Part of a small language model's weights.
Size: width 192, 6 heads of 32 (1 for keys and values), MLP 192 SwiGLU, 3.05M parameters.
MLP neurons of a small language model. Each row is named by its layer, matrix (gate and up: input weights) and neuron, and shows model dimensions 0-191. Each number is 128 + 32 x the weight over its row's rms, rounded and kept within 0 to 255. Numbers have three digits each. A neuron's up and down rows have the sign that makes its largest values positive.
After each neuron's rows, "fires on" lists the tokens most often at its 100 highest values on Wikipedia text that the model never trained on; "fires after" lists the tokens most often just before its 100 highest values on Wikipedia text that the model never trained on.

L4.gate92:137191124105076105137180139112159136157153193153159136060099124125083146093153149139089112106136168178104189127156114167123121138110152161152147115172105126173155158153069097142105203151185143186176074121097123099119120112129178145081162129095108163141076101171104109146148163124104103182104155174150072126165190072131136153166104092178161127147169151067174107124145121072149125142168139115130141128156121095144156086110118094114176086166100134141137144156155142112199125157180087084160130118159099080137143139104154154187134063085152136149110136147183143143161097090163112068
L4.up92:133137091130168143144157159120138110154104146113128138091122158168106093096171126079180152071079150075163137104131130112192120169135164176127139062114151079188175109121119146144095138124095037146123103162150113070181088172126107068175139143094121156143078124172106101120138145148118100128077157093141163202142123112118181214137209147160100144124159128049133150138142125108131170163198125111080173099125151151091113166162111139114137141140142175113076080107107130090129125145129173103148122117159074111087160148098162106107119082106079086121089132141111134102152160165187105151
fires on: "p", "as", "en", "x", "op"
fires after: "em", " se", "ri", "i", " to"

L4.gate182:131115139108106104099161165080149097157127076107127134146092098116157072105204148106095107039104162140194126159097110110155133167126129066121172095138172091149122157086141139121124132145130074202093126116131133126103063058135165147096151118163083094081096119165141160188088155193118107153142111148141122147163114094139149163121179095087168118171150170100172145064068110116113099115208055121149134174129112149121093086125137092158092113084087106103185107128090152147152121085178123111112065155118115117133136099135159124066162117111146140127137085126146129180128174134154087108
L4.up182:085118142113107167165170126135189118148118079168169150139061176088156090105115167140134125154152103153132156142124113143142139104129142150152145140120098108185105172112144126070182107134085081115100118159079071100096191124172158083117107158000058128130123078083125124078089116146112142127136103126116117185133154130160078142140156127087126103104136146163142080080148160137182118148116182126147124092065110176092139149141127089189159217069117167104152091130143136172101095105118082128125172145128156094109150103152105179146112070132164087179101125159136136120109085123127094114
fires on: "k", "ak", "ch", "z"
fires after: "i", "e", "o", " T", "ri"

L4.gate30:130154175086116133110145111143199107148157078134129134142114150173188149156116124139152194094159079136078099124102156125155155196114110150195125109132133102167123076110126160112150108154107113122139086126146133093117091134101150153102152146146119119142118077110202135102137152150151212138142187171148106113106077083108155141096095154097149151088128130053120194133139141137149122160103108127121081151172177141144143113113177148077074134127110064175078087128114172176118122208107118131092178103157139109080181136145152161144047071122110138152123054142164139190129099130173166157
L4.up30:085089138163076132165088118165132145158123115085145043184152085117139127109103160037153089109119153088115130116154132140127163193146123117186090127131109175136143098128102156110146116143099124120133134139133115148103123168140115126156102134131172174160156099055098135117096156185112071146137145149094183147141139098082103122114082114167132128151127163154136150159116168127168106117125159133054109057103155110137157180133124116136184070089122146105166127180089104157111107119078118130072092175165143078080083161184148148177080086139103115155152163151112158143103208172208162148
fires on: "is", "ut", "as", "ed", "art", "it"
fires after: "iv", "b", "p", "v", "le", "ec"

L2.gate161:149133145059132102080064123143138198122168130052164111105135142161132103149188088147094143131070145069068147142101135130124161180136156123132131081111143120164137065134115197150119155158118117164135097131106126120114148125130132104110142101155149100152097072058139152067169158178053118108181117147108149096125100173104149125130160113086149105096109089148154160158176130103129102180113111135128173154092074175128128131125136155176133104113162119168098069147195151127099125076167213114114151123107186110138157178119093106170057135082133145220149123106122128162140133138135136151
L2.up161:113198103149116118123176115125103065111119085133121167122148109115130133136117155175116134137103091077111112086099169103170150180150143151172074099110095077139197111145094112065088134104157096122130117135115154055038145143145084174141161141136165120117134099144088093133152144149160069108166109106155155133170111128113126095076066091140185118134163173154100121100140094063182096058129140125090138164112113155131103138121164130103173116071104174082151121082148105155129140112103188058140088036117120133081113120150119100150102103136159186141168153138125138154144095202129152099
fires on: "s", "and", "ard", "end", "b", "c"
fires after: " c", "is", "an", "as", " C"

L12.gate22:069174153137100146119140118118154092165158104102111036139102138109103103147146179130149091136159107152166137148102113116075153133137106096146128076095106104129082113101152175147115075133146104092137105066176164143094101169048126206105138133122083104165119112100136101134182113074092131127167093103080135108109100157129077149080159096078098188146128076137083127077121163106150093170135128086171123105137128110097070156105176085148102143108098086116164093106097116181128160158128105150094162095057104164108042115144195168085162098135133164115138109095085121158130152097147107093
L12.up22:125091089107107163193149156142152085151156161149094169112168076066127103087119182153121146191179103139130149120153131135100150107132144103140110155159087073108136134160127144081133101117078090147122135135101060114162123134120169147093117091041109129151137031143016151130142124129132161144099149153084165111172092130108158143119160111105153104097117087099147095123186159146124143146087186152149075167115182151120139107118128109093163152091100083090132192076116123129167191152151113112077119166098130111149121127113077088125107106135169105111109077101113197198098165113117122111
fires on: "f", "ow", "ak", "k", "av"
fires after: " re", " H", " de", "e", " h", " t"

L6.gate32:103119167149133087127127124063171098165101156119147121206126101208104167087155116108126085151131130087202142128158124179111128111081149056154111132063112109138132113103104134145164134143096084116104129162131165150170084135102103091142110173137116143122160109143107128117157141170204074117084152169127164124140122171150053139157154137102146136130146152108108133112062152172113189124134121140159143151145092146070140094142137144157205068155106127091136159106137154094104089177128128109141108160104176093133074184120181125168048169111088169152148105096189077145154171136101177103
L6.up32:064149108152146164144134158099138110091166122153112073139119172100137071118064149096165081100097126082143159151165102107121155155179141129204154144101117096082144089138130136059099153150118122116123120135075096153158185130113073144107135162201115157179119074159135136096101106142120115108187104116125128100111136136105100060092138125161169133095189217119123100107114099179167122157131142152132131216190130152139172087100147128143104114171201157122178113104134133078158135095163156062151109106082176124162169151113126064110175132122105136142144138118113099178116107164171148086
fires on: "s", "b", "f", "k"
fires after: " al", " as", "is", "s", "as", "if"

L8.gate162:185198167113136194142115109125149078143155133150071084168169089190124091102152133157156132098089069151179182144078146122119123146160222147099142123066103164139140143124109131130134120159048150149157146144147103156119112135129176160129128135127102120090127096113182092142096150087072169102117176133147131185150064147109147151100152100116165112081104096119143135189103107121187106112092108102110176144081128104090136124142133137139096112167104129179187168093179120136240168145117126109093099142111158087110135133072188132178142160119122094155151151126165149115139109080105130122
L8.up162:188164139126133161140093131135162129136135118115107083100140141073176143140124192151136203156123145070206180164145112071086150141152069139066144140143116116157157164108098100177133106109116139188138138096115090137103120091074104122105170139138112177168161134105160190098123122063134168142149153097116139113169098133159101117118112133107142030114187085109175139109106068059125131101145149115093147129118160143128120114058117175113127190115091095154103124165097109080175102106126119154097137084091129090118145090138047081136154206087154107176137140096095133135156142137118150098
fires on: "ly", "ct", "ess", "ch", "y", "al"
fires after: "r", "al", "e", "ial"

L12.gate127:131142139140116152103137162105146136114175132154087112090149143109100116130160143167118168099121141137080130140144122106142119159065140126142137111136136121039142125105112150135121146115155117112110126171127163141113126094074063138129114070190148072066096148135130220147136142125085122189080134174164117117134083112093091099143121171174097141065121128091075146091149111092196162062156132123061142106099101157122136120104049167114142121144125174128122105081125114193067109145056154099139118106190151135145132129038104186054120067116125122135120110171122130136203153132093114095
L12.up127:183191055140112158123110106117180131119139145167104161130114131099146139132234094116172098070112145141125139146115167088152086153097115168114134101117130130156107146083163180115113048154098123151198142100150092171091164100095115166190088119112189121147110194071113148113126119170103134136105092127147128120137178118082107099146183154169126100119107159083141179138113140120199170096078136151122179131167093123142147084124157108077126129177160119112179113096085079134128112121108149051142173085125119086165130142109107125106165127158176118118146083075149138074171094118097114101
fires on: "\n", " se"
fires after: ")", "ist", "a", "er", "or", "ation"

L2.gate144:156130123105154106164107106101160093181093146111093108117154145104084144138111106185114162075163140071139131104169112143065146149154144166137101120190170159122162107133123169138129107165105114137077097051132116185180114110118191159048155123121108189171107114141118115149129114157059162087050158161143104073141085160151176124174130099133162169181204160149120111124107145130097142112168140076128120070098118101120059104137117145137090160121137120076125110076063055143164112105195114125124149136112104089132135175143068173171148090113149166143117118093148117128161156125138133126
L2.up144:119120109129176136181106152127146109138066101144131124087109182158138158136109109170105152139095149142116131225161143194180112103095110180093159073136076098132103129107124197091123187128103101127118167187090087141146130129140146121139096123114141139134139088151072134159121138159212070139158114136113117110105129106170093144113125167119154060172170150152124127069181149186133181097100142116154121192113089207079133137157146097111151105134156099156103113166165163180171090118187189129109106102132082133158100087173134131121139099151147060129091138093076117146142130141129133059
fires on: "al", "f", "ap", "k", "up", "e"
fires after: "o", " J", "-", " T", "ri"

L2.gate46:129120154102136121109087110111116102186147105086171103150148101154135142142120127143196090061161133129185118156108100099175119087181109112102079060179089144133104107115141165120102112111111139128121097161104138145051078119105080114082140143103124186121109142180120107123202120137108109127140158201127200195123155126124108126191126174178151132069141150098142077133120133071136126204167127136120127082197161155178160098091120156129112159080103165139103109123110176078156105121122121067157091150147119119104107055078135173081097120146128129142085115125172157122130143159160117057
L2.up46:052121126078101189119103123152133145145121148175139097148174121194151093136124133178111184111112118248097130108056112108142172141094118056113148124130144112145110122104119156113126127156134153091127087145121112113170116183134189104114114164107154152150129079103168126156101121114166091114119135163117092136124088144107106113139182110059114084110149072056160071129154174139147124190112163111139158072107131098157136122112191136119148116142081122199133138047124105135103157097132140177189121161140028139106094126142138094159180130107117153174125130097115149161135155147164136093
fires on: "ak", "c", "ov", "and", "l", "k"
fires after: " m", " t", " st", "en", "e", "est"

L6.gate188:070152153179082163157174116148136128105110074066138086105158138174131117191096160094083198122164193088144164099136145133186108141143135147144128139091137114123148150125128148118103150187147151158089145166107143159131120147092158133061114119122103109135168102118120093104091145105089119157109133180151093095105060125134161090124122174077080146133134157083065178063163097138143136083065163153060171082145171142169153197122113150124126134096130169104142130136145174084063186134109119114101078149040150145149092129101084066132115151103153097137129120154126130085095119142123124158
L6.up188:175135056189103096116121083171137086106131146077100106191114074136136112106168102127090133174141085106123098197123128093073124109164098085100137090105121206153106177172088111106075155054132199147111143143129161150089165163138053098156154143118150125117154101107129204120101097121099131156159147146178104184146131121084147167158090189154161167136123136114142147165121182157123102092151096161126078114119177144114146178131184131128120112116219112149119120210095097132135126149135125116132152112141144113128069094154123093120121107126157139163145131191084082119143149103094100127
fires on: "ed", "it", "t", "ist", "ut", "ers"
fires after: "et", "as", "le", "at", "iv", "ol"

L2.gate118:110136188128112090121117127104163121132146113129134108131120134106189125131085152150157157155108180181084118158109110152127124119136125159118125078122173128101129146116125123121149106132121105193160106092141146142079133122061130114072129126110110092121142108116106143136122139121137158149203195127146138192104105128175114155114112091094140090084121074104150098120183148060101105039085105121056117100088192126129069049189137153162064156067168145181105107097163105167174182087142112148121159142125130178113181113145150139169146121102117138227143146095131142118131201119188150166
L2.up118:117167113133150099085154140081109108144158134192125118050135134148115213141084122132230100123133097128148107208086116162146137171171072126082158155099132112144095121143157097134139090142145107094173160140136170223094154103047116165172161153038124120130107110158200132182107107102079082129153108133088150139106169126162159118111161124141132089099102151135180110103129120086152126071134136099083135120129173134142119154142132099115129178088121155140133107191098109104110149133138127084065080074089188149157075121103119108132121093146106133172117125127110150124158127093165135110
fires on: "al", "nd", "il", "ess", "in"
fires after: "r", " I", "ter", "on"

L12.gate51:152079101159075152105168140142160158120134098157148122131077188152187092083147088176097144134175102169115108094139103085106115123083164153119123116134115099127112114074119154243176112132094170105147127156147144130162154175144163115151108089100132070165108095086055123085134139118158093210081128144177116194161140176094168090124145102113139205150132096083084122138142058157138122119142139094158093141153178166144116159128122182095116134098181183137112128148167084126153195112147120082091120122100125147087130113128061182105131147167116117143122142106089139132097119132115172132
L12.up51:185147130125152163139152134130139134157157176145173139036071181131127140093098121185136156067190083142077086141138168149109167130135143116140149096122105118174121105119150106134098163152158055109101121086117073102147107140148128087104160100061190084144140133127112178151178111167123136147148099100131060100158141113125161126130124117162086159147115105135150182166128114152112101142144112154107094114142089147135139123209160117113115101142111141175143167098194099174073160073117144068176119135090090104122201085077137184144092039161127147134093112099149160152144163128116135174
fires on: " t", "b", "en", "est", " m"
fires after: " ", " a", " was", " were"

L4.gate160:157112165180116085108144123106220132096206130162098100179090146172129107131110195158143158117133094127176164145107129130173090120083139118118131131093100123077077083109110105121105096122167132056118073122085055199122087171147099100112084117134084176153080100106139042113141108145155133138145071127147180100137155079143148105133127061084140135087136148129113056139095148075177088100173110083130104078147132120105130108098093114177077101141144148153167193137111129202148115112118101146095117137136140121116110101083142107119131135119151117125167094126109122130104189142118116187
L4.up160:154101134101099116155104079104105118113082153140137110090104194108143156142109097080132120144058172141090138142116136175112112192171141137153128120137200124082152070110141148076157105111101054125108141134177129142076143162145125154174144155135119185126163151078109175130166188145101099145064141176162178148103106119159118103151062088174154108108121085081116147084093099124115060141148062167123142077054145079146131044125155152104107142157167109100107127140114129106162142181083169129137097137152142121071113166102150163124090151146092097142132144078113149176191113141155097121
fires on: "is", "im"
fires after: " d", " ", " D", "D"